From a checkpoint of a small transformer trained on Wikipedia.
Size: 11 layers, width 448, 7 heads of 64, MLP 2368 GeGLU, vocabulary 8192, 47.6M parameters.
Architecture: LayerNorm before each block, no position embeddings, ALiBi.
Training: a variant of Muon for these matrices, 380M tokens.
MLP neurons of a small language model. Each row is named by its layer, matrix (down: output weights) and neuron, and shows model dimensions 64-319. Each number is 128 + 24 x the weight over its row's rms, rounded and kept within 0 to 255. Numbers have three digits each. A neuron's up and down rows have the sign that makes its largest values positive.
Before each neuron's rows, "raises" lists the tokens whose logits its output raises most directly, leaving later layers aside.

raises: "dge", "den", "mber", "van", "ng"
L7.down1830:111134157130084153131129177150149126082143113156130120147124129107111143181137139106117145131094095179120095132141151091139107160112102129117130145104133090152126077105124134091128154134139104085151122090095133109122123133136124127148138074102148091163117102099134133124147111085169118124117185133124122149108128146128069142144165143120147089138128131109130095135094154097116120168140144087095143106152138123130110126093156125142149100132119098132121138112115135154095178094061187164169113135140125137085138107123122086112145122082144154138117124144107137126117126103130075145133162107099153144157125143115155127119151131148069160090141104151147102150160098130154086151103136115094132154166104123115150150145101142139132144103094164097108141100133088130153143129108148

raises: " After", " With", " Although", " By", " However"
L7.down2214:094135105116167130113106115139139114131136122157101137126134121124131106113137141165128155119082166084141177132104137105130149135118189128109144160134149144101179146137129116133126129130064152142106132136091171146105123094161152076127113154164117129110114101084118153101133144125132166148147090144135126152147139098161150146119149139119160114139114100140153118113116081117104189149100162104199133126146112122157142093128150116113134112125088156102146107144152097126126085113137128129151119169171137155136109098133124135120114119161111104146129096122107158135146108123142137126164136148109142135125144114099104138150142148092132118092097104111133123089146169153141165144095159132136100081154175115127113113095191149110135124163101105156124144133183094120111124102133097

raises: "tic", "tion", "key", "tive", "table"
L4.down1016:124121110122153133167151142108146129145135107118143100135133150120128152103107131154122116107121129174144138157104133115137097135149125144128108153144137147060132145152130148151120091148134128128084134102124109102143146093142105136111082127118157112091131135106181141079163142117119156173130106132129142140177151125133156110114192120114182104121117145125091116115118135129112136117102135148121112120113135138142166153146086113111123156122058139152116156146155096120117146157101144145124136135150115102162143134119119136108126136103126139118126087139100156173128117132135134114118125097115173125095080125128171117119137145093098131152174105086089120120132101096118125114140154148154143136143076124129156105151134109114078145118138137170107107159104134133145100133095125

raises: " died", " continued", " began", " spent", " joined"
L7.down2251:124174130127093126111137169087112146129112182104142111107124120140076141088108135131121105128093119110138138147146129110144111155133080127121097072108119148130160134084141095111154140112163126151110182143153121160144137193125134118157150117153148112139159134136144154124166119119146140133141131087135120126119064127147100132130155126122141080175134133182101084114095142102154139151107107150106120093128115150173125133107130141120115118119158159114126120137086122131136134147148133138123091088137133139081138110114116150107105153146145169101101085116101119130149116170156136140120190116140122108159111161179118104113121111144133123104176134152132084187115106150124133112186138138139124105143089147167124129103153199129122159134133137097084162158131109143142108142124120

raises: " causing", " using", " killing", " making", " taking"
L7.down2022:147126106124115146128109133121106162106155122113141122187069101127128129158117121163127114101112086109119110133169119145149109109149147115117084105119142130112125108161111136122134148119134137091094142171123139127146135136160145128156119118155115136145116117138141117122155128118139190118069114165177101135142129161145163145152198108145136142159169117152115106115103111101119141093077160118132138113124150185156088147143099100145138127124123089135120175134125130151122130115164108108126115110147122148160132130160103148135170157094113120101115108118150119122118140114142154193130163115150126158120153139156102109120111182131138136130099102105121113129108149127107147127122103192142137126113136118145122140123145133150127132140151116149147102112158110115125150141155123

raises: "s", "ist", "ce", "ists", "es"
L4.down1845:146057139136192114109145141137112127117113160145111119084106138128144113136124149147106133126121131153154112143099134141137140133107123157120157095141087152147121150119118153137121145081200126136116122126111136122119167093161110124065140127104186174125137137124131133121107137121126132104115093121137141146105081134111119086078149154140111130178122128131140118118099140124180113119139145154160135127176131083128109131122136126127115110135128082143134159136143120148146124125096123147081136159125126133123164118111133151106105136131133152162150151152141173142129138147112092064124128139098103083125131056141139095105142108153133100133126151101119135125104115154160140129115132162144124142117129145158105099149096084133110067125097113115164118139107143148160149103133141

raises: " same", " year", " month", " day", " night"
L7.down1925:125127132135147142168091136091136138165121154123093101135133161151142148063127127161149068154125175081134140162119142113141184140141089125160149119122101097105086155106108073121142119118122140112137115122094145142129101107086132137126079134132144133116090148142154105128130128160105113100140078139102109082135134116133133164138137134153135081150134079136102132154136204132141165141166151133145138127161150141162148148080112118113124123148093139143112158150119116160122143122117147099121106139138107136139134116107131117113120121109100144121106178073127087149156150115116083162126135129134092150148125138133091116120117120163148123151148122067097151115112135082153158159110117142091147108133124117105099099141143128125127130145125107114153109138118150103096174114125140

raises: " July", " October", " September", " August", " June"
L4.down1358:134102147139113134153122121113141125119126123129116161119152105120136122078169156138127133127154161128180132094166089127123139109129049146120145129149117116082195105171100087203097098115115156129135104144129169122124155121103137119103121123094111142110150147122131117150118141132119114148124125144110165105133139106097150151134139150085128117121126076147084161118139144118125137129121133141121104110159134110159157088132117083111132114149109107138148137087138099123129107115127173123121089161117141145167144120093089130129143165158149121098105125159143156134138108133107175081116102154140140141164125131100110162113137136123167152118114106144137102115060132146126158130149099130140071096130106136110125120141116159147118124126145120158134160124117120102127106102172145

raises: "d", "c", "f", "=", "g"
L7.down329:126138143086140092093128157137148131118121107117131140125125056141135115131163142115145174129158167165101101114145101189130136102151100137130130123095147126146122133135148115101152128097110144147139132149154125136130149099147136182134105141097113090101143137135160103118136159108130079112114172116109112103087103128137130116130171125118171131161119114156101136151140097111149117198160106119135134107151096097113128149103120122112113134170161131107104131134131148120117138138095129098087127143129137168159108123139146156084120099150126123149160103111136174088142161110158145122107123165131159122083121174107150130107119154152165166138106085143142130151143134134137099108107148138124129131123145144087135133103111088119132119150135170147149102149138124103123123124121124